python train.py --n_layer=18 --d_model=224 --n_head=3 --n_kv_head=1 --head_dim=64 --d_mlp=896 --vocab_size=8192 --activation="gelu" --norm="layernorm" --norm_place="pre" --norm_eps=1e-05 --positions="rope" --rope_base=10000.0 --rope_fraction=1.0 --qk_norm=false --attn_scale=0.125 --bias="none" --tie_embeddings=true --parallel_block=true --init="normal" --init_std_qkv=0.0427 --init_std_o=0.0462 --init_std_up=0.0427 --init_std_down=0.0214 --optimizer="muon_variant" --lr=0.00736 --lr_mult_o=4.0 --beta1=0.95 --lr_head=0.00613 --warmup_steps=200 --schedule="wsd" --decay_fraction=1.0 --decay_shape="sqrt" --final_lr_fraction=0.0 --batch_tokens=32768 --seq_len=1024 --doc_mask=true --train_tokens=198700000 --steps=6064 --dataset="wikipedia_en"
MLP neurons of a small language model. Each row is named by its layer, matrix (up: input weights) and neuron, and shows model dimensions 0-223. Each number is 128 + 24 x the weight over its row's rms, rounded and kept within 0 to 255. Numbers have three digits each.
Before each neuron's rows, "fires in" lists the words (lower case) most often at its 100 highest values on Wikipedia text that the model never trained on. A number after a token or word is its count.

fires in: "in" 26, "of" 18, "during" 14, "following" 8, "entering" 6
L3.up835:084092165140100152145123118101113093192092140111145111136092152110110124171133103127152112066132120136159130118108146117157132127153118154137118127091146146159105121116112109175123125107094121176165157130163183144076131125148126175159086092145124113142135131139124078115117149118127134118140121111175190093076123089129106072125121087164127109144136112116159154143097136149147143142115107162097117130159108104137141123158101124105121121100136123156161100138156100127190132139133138096164136112160139108140113119127122113109125145153147155146153164124112151124129127171134122123131110149104104134169121093145154158135102144128132138140151090159148161138125114080111140152127

fires in: "both" 22, "different" 10, "subsequently" 6, "more" 5, "further" 4, "quickly" 4
L2.up860:122105132113141133104158144153145086154119095100071138118079118165145096166119138128124124108119124135141106132119178074123140109127131091140149140131098080108143127096113162142119170171149183137134121136132071136125147141162109126145148128120117100109145123153147138143148123129106116140135162148144122194122109124092127155156131128137131117158138122157111109097128131128093129128166099139142074149123149130108132130102085146129088124128150149128145125089182117130122119167118097169123120139106085121128144116175113113122156081132144119128128126100117099120130133160129120119150124140113087079138082112065147145083158106186156136136094131099149152167150096141129106132180

fires in: "the" 94
L3.up60:147120094119108123126137129126142119101113108193081138113098081146183131119139098141122110143106121120096128106155147131141123146116102084094166182102142117156161157124119184092147122176112154086130132179121133117107135120121103134122141171145112158110079101095105104142107136148099091157125173118105128096101131130169136115124152115157098127160145130145073134161143123160101118138114157112140143100135132147128106111133128114146123117172121157136143104121136122153111115121113138136104155145066122122177119115151120178115161134130126135091140192131140132157131135122083111115156142140117135168081109117131130120109080140110169124128143109141137153112172159119105115161084

fires in: "of" 50, "total" 7
L4.up103:087137106124146133157096152140149114140093144177114106145099139068102090118147153098102132153138091114127120139136118088141104108098111133132118124099144125104105154152128146116140128088175095126085121137128134118110089125085126119124130070147181117139143157137130162121127122113139146127108143121156158157108148116068124083157139150194138156162123090154153088120134120091139177114110114122114122142132168095120094134127171113105086118115151113128130173149103116095179106135093171164160115174104161106112121115124126104134121098146116105144135119135147146139133138096152130126081139113135129092105151152130147178116136084120138137148135134125125149180173112118120137134157

fires in: "after" 27, "like" 13, "including" 6, "of" 6, "winning" 4, "as" 4
L2.up525:126128096167129146097085169115159110171125151125110137128086146112134147090141093136164137137110140129132116164126129159123101151114106116131148123101131135101157151146120142115075096162132064145150171118140075073187168145075125103137107132134099133115118135173129127105141128130107156101145158117130125118113126112127146094121123107127117153092147115130123167116102172159176118110143097135171144108101146092113101152133127101110174128075126093098157121123129157071153132138177137149105135127136154082117105129168113148124134162126114139135165134174174140139154100140141141131172118119147134136134129126079115102104115138111138137127166117120152136134092127132140088117098

fires in: "that" 43, "of" 35, "to" 9
L4.up319:059147134136145143146085125135116149131093140164112140132104143133119168120113109078130127144146165091112176111120128148120128061118104122140164122091143155131093136183110123090103160156100097082097175120129099118103129112098132131113097146097156136098097103138137085111098128101148092150095156109096134112144172133138155139170089107135117144130154141128148094139134143116109107151103147127101097165133150142113105089148155099145141151103077105103087188129171117108154116133120164142153146117115134151118150111161148080147120118140143143120137124118133137141148136157137122179094139093092144140101088147110132153130121141121115138120138144095142129176129102128116155119118

fires in: "the" 30, "an" 27, "was" 6, "its" 5
L14.up641:122154144144113169103116106138138128134152123114131113105131102144117113086141093143146162136118100143114112089159156121184113141148108152133158163130157129093110127137080126156119092102125134135117143149119135110093126110147088126102125124094134119175104128150110129130138135130094109126116153124161103129168126118107071135098123155138084138156135101125141094111115163145119155118116163129103141124144169157109164192116098092111175119123091085079125134126150117101127075076147084168138142102186116157163122127160106148151154133110159099132121134129084209150147125132149108146102146157099143117098120116140163128120140118139133104158173104109139157137120116124111139146102

fires in: "after" 23, "of" 9, "during" 9, "late" 7, "early" 5
L10.up412:077154096148165140128140118104091143143161131148145104131124140128104114177138064104112109103115132133133156128118126139121177127132173169118169115097139113122139124114105107139109140130111115169158143105147119124117118105148117133109150081186135109128095072149132119155081091117126161090110110138158136132129091116119119170113138102115121104138129177114130139106084123113104126083141112082147163129128123186112168111096140133108119102102087102147142121125142107075126111158133146119118171115184136140152088185137160149149160134116180142113156167118121119116152130148111093127118137133094097142138104123140137121116143104102153159136138088122130145155127166104116134095156

fires in: "the" 27, "of" 16, "no" 6, "any" 4
L10.up206:116141107125137125078110140123118175119129106127155143112073122096172089140106113097112163117129128122125139128096145130114117123141123093180125126127114122120146134136134141190114140103082112145144114097135138146063118123182107144117097118148122093138115138134160158140121156073125151101150099084141130107125110132154129126136146116110150139142121164172112093069156122096122145182173138148092104149116127123164132148090175160132129141137112148109153098127137147163133103121123103117097131111137158132158139122176116162122091180080117160131137137155132140145164133105116142137122159114143151134105126150160131134132167116116107138128101157134145146144172098067105161170098

fires in: "she" 14, "and" 13, "they" 11, "during" 9, "however" 4, "following" 4
L4.up167:085119142111139159073157134180146143125131149135096111145062143113139141110105157143124111127136161095095142138139130131148091080129173137118122145117149181163106107134116162136141147156114125144122118142113129137164097160151069124122118158104118126093158061149131112123100120125139121122133100084162118158121102137153120076131117118151170117082139127098128138110094152096108121089108144152130113163114109156123124141092137132125148116113110123167175150120116177116140132134097157099196115124125121133140149099091130114138144096095168132122121109090115137091102155107070159154148149158125115108138144133113161148137133144113087131107100121126134150141139154126073141136141

fires in: "who" 28, "they" 12, "which" 9, "to" 8, "would" 6, "that" 5
L7.up878:148133119107134152133103116126125108157091116120130173129089139157139093159147169128107114156120123115120102100130104062117131123144139150116146140109134115095093154174132154079116115100133111137128118107145182140098079166141155113119144167121109126128141076142173093173123139121137113131147135108074138136105140128165127120143145133098080143126130116122110100094129125110106094110109128136138094111099122106095127160087127122133158140090109150132150151094157114122124158191132098186170123163149137110087134101142124142134159108152151152117134112124116098126096160186142138118081124164091172114137146125083147135111123138108140143155140158131107131062154126132097116134133

fires in: "to" 78, "not" 17
L7.up555:154122162119136148118121107111079128169141101104101144153128117173164139107113157121142143130139096120121152162061123140147126130103103144176131102142107120119143109129122139116174126126139133124137145079156155087138103137122131114117134132077148098156147116115111160087122138101130130144083120137106126117157116142126097091152130154112085095095123179117092088096135162156145131145075176136148161138149110149121111083126136135112129096106116116129118116113153107142140108157133111114122130113161108184132112156165141143107162125098174138105148167133088149170155151126097116124092127103110148132154087169101143185118150155152136154137144080105164150117134154118098125118092

fires in: "of" 92, "lower" 4
L6.up631:146128129128133143133123158102148103149109121136108120106146152131109101146130130114122142194159106102112178141069090096164119122122127139121102125093135123167143120147129153095121161160109123112115157123122095093166146138103163134123092122127138127078098083112158125117108127145163104146128145119098083144131149127137157132147147088149119119130182120113148102118141106069133163117109127132092108138145124084101118164091132143080141134080116128138123158132111156098160153154165122143097149164099115091139126113126123141149190156119161169145109168181141145148143139172116096126128150120136096125123116122135125103113059135116174140126121110193131130105105117143140136112115

fires in: "not" 19, "to" 12, "was" 8, "t" 7, "first" 4, "by" 4
L3.up382:133138172152092125125139134106122127168116159106099119140092138138118102102172122111078149108144127190128123153113101089130155141125122159117142169145148108141103124132182129095187100113140174147117157119144163128117096093138096129153113179138112120121135119120138142098160111106100109133166086130127109149125114095118113112126097144124165161119113140123149167106120151128130070103109147134090157091101140077172171136107120124127126070131150103100109149124151115085113127068130114140114156095127135139161118112140101116113187135109104142120162105101133105099113146144122151161124107135132125127145110124119068141142126108095131160118160138109121147108132163141130165170148

fires in: "are" 21, "not" 18, "is" 10, "were" 8, "was" 4
L11.up568:129138143151099097145168169109133157126134179158146125142138131157104117144110142139118138132133132141195092096102122092141133136136132116158178139128100123138088103103115123138161104112144146129142137141134168132181101066112112098104164142116139118098156137108092089088128100121148083146143154094106127124116134154107110114133115162104143159102105153152134100141135145136145079121133110113135133140139130148132139153178117135084158156120163115092141122094110159124122126112138125134113168106133144140155112068143113185163125127100098086126144147093159136119139143117128112159131124163083130110149211109131109149133121115111165145112128114132061155113113094157122135132110

fires in: "this" 35, "total" 10, "it" 10, "to" 8, "turnout" 4
L2.up217:147121145162139154148121138128117117119127113140156118147169124169082176116097123110126135147133158108132135118135083113122108132125118127148093130105121144110111170163142149085081090137116156149104159155134127145127122116079135073181135112114134079167151091153124131134119165145086135163110126135133148168194156088112153143138133147144112135142139116133164135125130114095117099130129171123116119127163092147104117127151126128128126073154138109132120188158125102090120133109121151116108125110114160158115114093136126086159125164150142125088134137104138118045105139100104160156068111118102118121118113139160169164128123084116175121124118129132159130124123098146147109153128

fires in: "she" 40, "they" 32, "he" 11, "who" 10
L7.up267:130124150114113151122139142084092150144108100111137154114110141136151154106135145152174110100125168139143128095140086076123108133143138138109099117150167119106090080203101131122151157095091121104147132162165125124132116112148077134113106187084132130168131072130125125113125146128138186145159100143113123113137138166134148107149094131136114087132161100106132130092099152140137107111125137118157130129122087124148134162111136138129090159121119131137173159136138153144124159149108095098143130114140151105109148111120136161140160101138091107138110123151109097133110130127144095173148096123098152126092131124077108126141180082118125128125137113106132169092110064144150099124136

fires in: "to" 30, "like" 10, "at" 9, "for" 6, "of" 6, "in" 6
L14.up72:137150148122159156139120150133119113148150092145189130144134154141096112153103130134128173080136152103094122110111177128132147129146105151152075159139146108091117126148110098155107181113133166156117115125110112126172128103088140135107135146117101112091154144147100142149126149142100084104148131134133122121132125129113140154134178148146118086113130148116117116086082163095098150183120132112150120169096114121120137057153132163153118116112145084122112105149142119107086136132163121110075123117152151146137116134111125115195093116139167151147133167149133117150103097137079129092127132154064117114129125129147146156117126176129140130120114134139140128134111089089131147106150

fires in: "of" 63, "was" 9, "is" 5
L2.up224:129145165092177122147094132153180120142121126111159114104152113132110127141121123142138126114163125153141091124142165108112144138109127152117128143103158123075113127099175129124134107135122135155083095167078119127107133104158107154159128133146135092086164101143198111142120148113143118148135090096127164144166099114190133147092114122152142126153116102116102137111126121139088137073155101110113082119111095112137124140118148144154127091124125144168134134109141119129127151110112098114112146093156127151132080088122109128165185146124154146133128132130118109080140119073122139109173148153103139118145090124146135127126135137114095153086149111171154082127156115129102182108143

fires in: "had" 52, "was" 11, "after" 7
L8.up643:130110138170123113113172125164152127170114128137129100124137135127130100137122144149150125150108152121140128114091122188097114106143077135127136118131139112139142129080112108119135104108133146123134186146117126133128133149146128123149088142099097113125167068195128141132124163098121150129127122161111128138149126103140110070063080096110123129124121122124183165100109166142112125158148110147137144108111125106138123140124139133134166124128144108141103073092126121118141146127115133120117134107128144109145103164176124165125073087144166125158093153162138119130139129084117087096100171131122158126102141117118165094115146142129118188143118079115122140126132119161128149207110

fires in: "would" 26, "for" 25, "to" 22, "will" 7, "not" 5
L2.up594:127171136118134128127131120125167142111120138189142120153110138141094138113159141130137159124129130145133133135088108166041142127088121135120126142122117149107141142142140103147127144197113154104125075104135117123114099112106089138133138129117141111105124105122119169126130157123126077119139125145139133145108139139081165103112105111109111171112171141156120151078132122108121109093144127139106102122101110189137146111131105123140104105121156108127105137126097086107119133106142140208093156145105124096154137136133086085147158150133172136097145110112174178098108154130173134163137110153134099092101149124105101151152131123159156102117151119103155133114144143127167156160095

fires in: "to" 56, "in" 17, "of" 7
L10.up489:139091122152103183118110120143116098104085092133081109112132121211140117160116117115129188149113109102109143175091116117161132099087121124140102148137109140118113100143138109098130146114131167166125126080134123097123142167131124158152112129137121115137158119176128164100133162137147140132152120114146120116130093138118121101107112141114118173099146194116140107121153132139118080103085149152091085164141121140127154085137103129159145145186101119124097161140122157134135162193173096100121128173115122148145116132114131111128123132104171134133158165135129138111176124148114118141117145127127108118084133135086136130097140156134132143130123125165158105097156123105111142125137

fires in: "and" 31, "they" 16, "would" 11, "which" 8, "but" 6, "who" 6
L8.up532:124125151135101167109172128090096145172087136155116119095123120111113147161148111130144148116147115171179097148109093168086112146149083116126120167088122186097112105178111145126118184112135103138123115145109165112124130102160151089102114115160109165091172147118091097091117138134150132137113122145157160120124158120145092114162129095123127101118145107140122151064069152108135117117166104162144154162130138137106152162089132135160119139139134103112151135121115135136109141134106111126128144113130119106128115132140088155089138127093132101133116129114120070083153125142117160140137130131109105138137098144119117123129159118147155156134154076110079156086137134141160121106117

fires in: "the" 17, "not" 15, "was" 12, "no" 6, "noddy" 5
L6.up279:104116134110135120084137129134140118137151125082102092132119097119115115125123128115049127077123108130141165121117159133139161136126071138109125186146133123106136132125124182140135113174122129125112156169163182135124121134120113144095095125135127145121145108142099108127085152159113106176134108100118116136155163096164115146107129133167153145126131073158118165143139120097125115146155115153139203137196129102111128138137100160119128093102124092114123122122088144132136101143138172099106145120131168136125135097169099126098192122082114131131111181093097121162128107124134124128148096127116140140119132137125112149157107139146143133113136134141134188138092131130124114118083

fires in: "to" 35, "not" 33, "be" 7, "t" 4, "from" 4
L3.up183:128132170108113114104118150150151154108157098104120116196112143123144105136151121142104121132162116134163104120123125127117117120157162153102126147123129100117146128082109125134182123153134141142179119123121180126113119103142125111122109173141163101116131113121101130088175087129073125116103147132086098177118148130142147141132125131107128134154111152073116122100108164126082087119133170185170122131129131083143166131129140130114141139112097129155108105146089131189138116128097129181120117143182112150138115101158155122129115112129148115140109165080104126118111171140122136157091120119129118100116106133147131133090086142102167085166137121102114128100128122172153112169130

fires in: "united" 35, "s" 8, "soup" 7
L4.up438:097116137123121125133092143096101128134138160069170090113087097131123119113138152146111133089126079137115164131103149137141147131149100121112105135107118132127134172129105110149094127165116174096123144117151082116103164147126094154121130140152098157118138106098144132115132179160109149109132132075148132076129135169192119127138136084114085114135093149098094111127145156086156114141129155088141161183109101132134143143153145098124129132137138174119165099126154164128155117161120157141157107107125129154098124120144151136126146130108126122149105136129117125116110091159145129111139135147129157138110061135119121110147142111099099133079105104107168101179129121154077111094139

fires in: "s" 51, "an" 24, "the" 18
L3.up369:151137127113101135133106174104111093133159114151107096168101116138124117133105144113139118136149147171087147169110134109141101154132133134118153103114149102158143148140104167169084110099084170154137125116145151140112156126114133141197180149149100133096136141105093108150110113124147090135126116106104148140125118092154134137130129148179131134165113124143086160159096140116118158113098136139132106148131123124125110115097100157143166075117146129142114108121108159163136132128072149144153166139122096129128128159138113132116159101093119163159106154105107134126083112110114181099135111119109115135096092079089128125133119175144127070125144077138131147125146105074104142127098

fires in: "new" 30, "s" 6, "sharqiya" 5, "scalia" 5, "indian" 5
L3.up322:119107084143145132126113157142156137157159141161129138114126112125158137118143143114131131138115124139104134154141143129075150132144135152111105141122107121156121160129104126156146113178171129135137133115115132147148158138171134138118127134137141113133146117165116131121073130135143176096091126133140078147105119109184111098133122107124126084114155122128115114129141143157145160143145121167168087125177131123137082142156133157128135092154126152106151086106130114127163036101148130125120154092150133130152128110102147154112150107105115104119095088159103126111123100149153155123116099177160114116045078141107126136135142139069139115061073126149122165123116128117136109135144

fires in: "the" 82, "all" 7, "both" 4
L3.up193:137120113109138130147148142125137121196172121109098144137120107114091109148125139089078161121109139143115109103139135167115135103124123096160146114127126120087170150131130138135138116146118139111122108168172110144123098126155139143130133107141139093155133115148119137154151109149085113125135132120124118170082144092143136144167116114096097106174098124123096111083136095135123141113114067120105153136126116148113083178110137122149147103106123119100120121109119140127160116088140156123125151144114099122126113111180177169161174085106142147133111147118100109109165106136127095141149156069112161125117122114152131070127090107140131132153148085105147198116114157129125188096117

fires in: "to" 13, "by" 10, "at" 9, "program" 8, "as" 8, "of" 7
L7.up590:147108153115157111118138098169129124127115168160145157098105163143142123121122126109114135083138104127155127155132095105127155140138149145083135160142133141162109129102145144069133096116154131108131123128164140160097104136146108088106113114145070113153143118130111135088153137122132123156097094115134133130124121139110127133157125132181127160180143158145130122091138131141096082120137109164125158111138144125147124125177129091120098120087140109144113107158113113120144123111146135118140131119137094100141063122126106117113150050122095159144105139123090117198115137145117157160109114098131133173103157119112092159128119107121170121123180121101129112198168081150152118140135

fires in: "an" 49, "the" 34
L6.up127:119119129144158149145132126120090166161171158158142108150114135085109142150188159135148127138106114110102108129148165125096113116155099120129121144086142122116112164154123110177094122143172123075116152123134126141114118168140143147124182123118119087169084157093155146161151134160135136131126099150148076116114097174088142158148088092168065127108115137147116155125132176088123121133160133140093140154125136146135158176075116140131150109113118110111131141100157111163137107113138123148136144103135138140141127154164112142124161124116094102150137110135109108129083142130117171144084095108145091126087112123117127098133142094122134154092127139088110148090138113144110118111122

fires in: "of" 52, "by" 32, "to" 6, "at" 4
L2.up326:163163131132090068133148127137118148154118159134110132175130149095170112158154154155135125106156128092132165141080116129156086126145131138144128116099185129112138120147132144126136108099144135093100142164085118143137110132164094140148146124168136118106127123134102148122140130160096110123146105121123118169117054130128107111120143109142096129129199121153104106086096139113112118139178163130180152127133120126183158142139137116142130132131155134073073160116132147095129111066153143174102123114144121111153132127161106097098113107121124119134127126124108140143137110129128096117117117138132113170094111159109136123146090093164101133141154089121148084123141091132117124174114

fires in: "all" 19, "some" 16, "more" 14, "any" 10, "above" 6, "most" 4
L3.up628:171098154142111158138119079134143156109121144132122138097143139132096085148083129135143150124126134161095171141140121144113169121135157168181120119106118124124174173096132123155091126171098102158144123102120077107122107111091103118107146109118144140103136129101128129178084142107132089112121084127140085079143134091147142168111118136138154122161109109116117106131119084095128154151121143122115115139123154129111099155167141124107109109127090110123131094122116145135150171123151145089086122109172132175167147116127130159169165115087144107116095160132140165123135142133104129120154130109121127123080101115169080113121117073101149157118131099154135138131113136160166114136115

fires in: "the" 51, "s" 25, "his" 8, "their" 5, "its" 5
L8.up764:175112122152091120114098118126128102152124132135119174123137098157105119160148081143084112103088148156099126108142152132138115126140081133140156130121129140133171158161143132079129134135145089139146146072164130143099107177127115116129128122148140077159116101094095113085135145128159166172087109172091110120120153141152117113157125093142087090115132126112113116113131114129155141158139170130095143159131087145109103124142151136146105100131134123132156099113125115111150135093120103122142167098105139144135160131131073172145148126092086108144116147139155088098135168143127098113120096098136106169113149114162153096121160151150154141197113129159127125119093129127110148124138

fires in: "game" 22, "album" 13, "song" 9, "episode" 7, "stage" 5, "of" 5
L2.up304:139120167116163163138127153104123124130117129105142123099120115103119185152135090117113118142109091116100140109148131142133132097099142126136169133126100115136084115133162078154133136158128077096124080135105090101101143153114151156127092135117129156142122157156116117124086131103129149179132138167122117143111165098192118145131127108139142139131190103129136112172136116126106108102137151165151133084112138146153100152109121109130125127117086091095183111077146099078154125121102168137093168163129123137108132165152138143098142128129080179151142095135155139125125135144101123122154101123142149152095111160107121091130123114107131122142081142124104128151112127115132070152088

fires in: "which" 37, "what" 13, "who" 13, "that" 12, "when" 11
L3.up514:098119138168111177121127140125178125119128158175101134074147110131165181160142126130133136168142120131162125138116140183122109127102080094112116136125116152099133155132169142112106156099150093089112134129110141136106104123120086112152114119144139140145084147158143098076158151127158208167164117104109101136087122144191162113127106129116136141121128152122137168102115132142119149158114106112148167126119172140123119126117171108153142093119107152141111106080109144102141136121111113138100131158108153141139153102126089159141175108122136107110113128131117116110148126136129123125152125105102117066128140125130107125117125132132103177079128095121151160087162165129155143139140

fires in: "each" 25, "one" 11, "a" 9, "any" 7, "everyone" 6, "that" 6
L3.up749:115117122119107112145146162146113138155118125124132140161124136125127118146095098180109130103128134138149133154140141155211135137124072136109133146143078122161107143149094124152139116130086135138125121152100093087078143125147097113185140108131147117157108123099154113100143133118106135175107115136140137123139141141081096130144131132097136154156146135120102134095151152126079152161131136164145129159127108149091150122146102118150089124124107097168175087133132126110137135162164107132130109167128114103127079125136091102128112131098104116129178136156117151132116121099131150152132127162096109111140147113174105185079125111164161123162122119137097110095168098157163095154084

fires in: "had" 44, "able" 8, "addition" 4
L7.up44:082156108161114126139112131099140135156138146141121078142164130142093110136111100100138093100150096126129116112103145117107175105084127056144128106123095093144109112124127136103138146129186097130105115113127140134083155163161119127116127149164162142121158139148184118135121153122117129176128118135123187113128092111108095131154116143135116125165136135108149106137079115131131129108143104132109113185093117071158108098156143148117150132136118128153102106152123143113166162129106120127134114079148114110189090128118151126095152089110151135109148130119094112078113141115143162131112116149118160170113111164114115109150151150164135114123116129158134110111159102099091140165087

fires in: "of" 30, "in" 21, "from" 15, "for" 7, "at" 6
L6.up126:087123175123127147115168178122133143130139144150105155132153137106151128100147129133138126085150109158128130146127139142141122096118093126093139154149174105113085125114172097134115104110118103151127135152125145123124123143085121132093097091153129131133155078151167175056140138125111140110100133142118120130113146140104157152143118112145109146159150167101121133109111161112101111132102162145140129110136087165138101113089096122143088143107076149119141117117154112097144126125149100136082178129099116127180101149076176150094115149128149126112162143138100143145166106153157115159126102139126076146108154135160129158111159095090123126116145121116164169149154108146175131127111

fires in: "he" 44, "which" 6
L11.up783:147117146113114141110154127114100142110083120121091118140105098155110139130125123114126147151107156134148116117115170115114136156143115173147109095111153099104160126175132147137115134131071121121126064146090104158143098156150140131091128142108141110158134115140084157147135111086147103115161107103141134105091130100132126149150120173153093140103127086126167095148079139187104166117143091078105160168137125109156102141150120129157153168142135130127084137136142122112139134128115107111185092098116121108104170099146177140148145121169125110151128150083156108103125142155162126158136106102086112145119130106146130105114139091154093122128119125155149114183144114145116147159153

fires in: "is" 45, "are" 35, "not" 4, "be" 4
L3.up397:131104158100079092118108126106181101119129137167128106134144130136125115105126142127146117158088154084171106077100122089138109145115167137146122151105140132124150153104143117117141086122123134109146120148162141166126130123131143135098106149153110152116136134174126108120129120122136088113164150122128101100127161094107146148145134147144114139149135092131151091093082150151127095130085140131132108115154109204118127169120136187129091087107103115111100114126129166155118128070128094157114144120166143147109140113138151158133135138137154129109106162131111119136158124092105107090099188127156083068118111154127133139152144132159134101103185130111127121107145152159155168145123

fires in: "of" 64, "other" 14
L3.up572:141131162143124130096073156104156141165119132128193140127105164147124125184089107103080122114132101132104078107154155099147145091130147105096115158089146125104138154090117138128132121116116142117106125120160164128098144115154135163156134084139115111160133099096108138167129117113072121172118111157121114164145125161143134103123109152163155110103087077159092139118136091120104128139147120081151115134129114121100143137114132123154169119108136125169125143118134137120140162113130117060088154137132133160136118130121134138167127107132103098139126149163103145130113090105091133096147152139134142126126122157106135113175123150144079161132121127083159137186124142138148136085103

fires in: "by" 20, "as" 11, "is" 11, "asset" 7, "are" 6
L10.up892:144146129124103122126135159143151122127096173153152141150123162192104147123160098122110142155157092085144120130157157135119132122153114116145131128093140100113177138101138117145126093118151095166141129128115124151150105137152149101179145157141175147170148092150114136164129169131136150133099144114137108153104157135076138121107154097096138161132144108139119080096119160118114122127116137095100163116167106144155112147138123091108115094161106103109135177118123181147156145107124098110144100132136107091131125129127098092135148126157095110119130161095129153152170137163111079124080147086115077141141119072124082134174114139130136116121140096114135109139132138083143157131122

fires in: "this" 36, "each" 12, "that" 11, "it" 11, "same" 6, "these" 5
L3.up241:159147114136111128122127090098115114111151126152133156137113122085120110170124139075129125122204170122126126150134151136149110101131145121145128136151092118115116134123113123140097130098122148092095106132154129176083165164146110172196166142132166103153140121082151099131104161110157106113129078121133131105152122158101130114148110100143102121128165139058099155137137145112103132132122128118133131102107117126117130134144147183095125118133145115140149145128109117120142137108115127124160133120169119132134106159181116146088081109140136110096111100114165120158116161110137146121105140129087110100151177126091133128150126089185095102131103090159122106127161138186147141144103

fires in: "to" 47, "not" 26, "of" 7, "nifl" 5
L3.up282:118145111115136110114121182123143110121134131133115101142113091110124141142133102103118122135140108133109093141090098129136140159143157127118092201139127141110140090112153133140154157130108138131116190150175151175104161158154127124127125156083122139155148122145133164116126171103150152092112074104107141148064170121119113096150129133131129143104116129124162172095162145081122074115132142098121094116113149145132173154115137132126174120069163086124140122127125081092131129151123156139118107115168068178138100108098140131139168115107153121116132161138128140117114128160122135111129111116128103117163096147101125124094149153124137180130120116123116093099172123134131117139101

fires in: "of" 39, "tells" 4, "jableh" 4, "required" 4, "with" 4
L3.up627:143135134128126131071127138132120107111123136134155131130120100087168153141108115142136115126131106070096131128116135119153089093134140084111117142134194103075152142139105151159145102141113133109119205192145115093144112128171136154157093113168172097113123133115116117151119145095112108079145140111130159119165150129138126134100152107116122110139115126129141145135075101063132128131173134141105117129118115143124158126123150100133127155145106139092097140150156119109094124131192135119139116196172156132134146110123141090132123151130133155137136164123102129128135149142095156098142091145132148137153108124119108152068121127132101107122145152139082125117143107169147165124086

fires in: "the" 77
L8.up615:113160113152124160097174130115123080136109140132143101152137127134112114111097143091144100117103155117082140121126126134128072156100145098151146101116157093141129169128132095149112116150128136142132121093160123141151134142171131070137124137141131102131106111088111122186159124145133122114125129058124101120123110117159129113127132135100111130085127161175098097165134138121163138135134152109079107099138110127136125111119127137162122133153104126127112092119120162163126158110198111082142146135098174073166142135139121124135129164112129124106158130130161161146131083125100130097137079141147105098099095146120148133146154103128152082177091144139158162135149107104161102119151

fires in: "has" 46, "have" 26, "had" 11
L3.up656:141111128112144171127144133126152118106150113170180171132142122091113082137136108181144143094083097108093132121158146142138133124102163148153131128097131136122145112130135121131122157155145124111147160117155112122140153144123103118124191170138167145131189115113139149149087156128109145126134116130142191120119116119118168145100108151106112134151148133139081092143073109139105117117141079151092149154121134135138110085087112139128146138116101152132122121088110185113104120113119157115103131105102096100115111101141141147113144085070147146123077095123141175117122094129086137168116162131102165116140129133086146128159130158131133114146125176133134082146123143104138101122104

fires in: "of" 38, "during" 18, "the" 9, "following" 8, "some" 5
L3.up791:154143107091107160140128114121067140109134109111159132094119131147149141154133146103108132125145119104119111153139108130145174133142118100140109133095157116107099106147107142134092152125095111164128081114183146147120144126157150140152123132142119096123113146121136127134121127099100114175141162147096129182161139111165035102144136156081111121120158098124123093106095104106096144146080110128111082120099117115113113139105138132099139118151116190183162107139123117120124169137129118095149124124131143157124138141142121176116073100115116110119140188122142146111106167101089092138064176144125142129139118130138115120152143156123129129152099126092100143126100151122120138125147

fires in: "to" 55, "for" 9, "should" 4
L11.up883:157119131079082115102071089126130102131111162175148110124135144115107149143144145091112126105144132129106158155132135117131110125083117124125113168168147145119120140132125145093122132140141167198143092161150125134164088106087089167122158096121143106097122080148103137115133131101120111113125168128077136135137134102134130083106175148132092116110141131100145134112105128120166157117119138109148139169084132130117132071151138142143132120150077093129139155131127144148135120154186101148104151140135173131148126108134100148090147135084153120160138153094136114170106119133111105099102149180113157114135117095150151157111140080125140134134106165133138132144119132102131137074130

fires in: "to" 75, "t" 4, "and" 4, "or" 4
L3.up800:135113137080115130072138158115118096123118160142091147139151161139083180163090157140112143138144109169140139146119186102125139159134110168113121120124154127109120121153120138122156152095137165140127114107126172097110147100158095159121151105097128141126149135095117117133163139133103127141106086142187113131133118112110103099098102132081126105167120160095125132106136130106100103110127177146162118109121089096112140092164117165108134099096099145147157134153133090092135104135147149163132145146168110112113124143145148171116135156112138148121117152085103169094113125178123137182132097138111124086119103110108124118112089133120148126131123093100120140119107138133191165149117

fires in: "was" 55, "had" 24, "has" 7, "of" 6, "with" 4
L2.up183:130136146143174157139102134074138108144087132123155135165133095065107107151106167141114155097112095083107123119158139078173131141083148125113145152100157099127133148183147097112115137103107177111116135149148095118123131083122117171102096142130099103126157132122142129148160170099121116126124121131104147144129088090113114133145126107105137151143111111113122176126123132132105139116121156101092127126114128146168105107106105106138135136117152100106095157114136141137123115092123168148110124126144122166096110160138107121174153091075149112114110134113127179161139164153135107129132118160130129078124138117139133099070153098125164123148093121140168125098181119106121162151109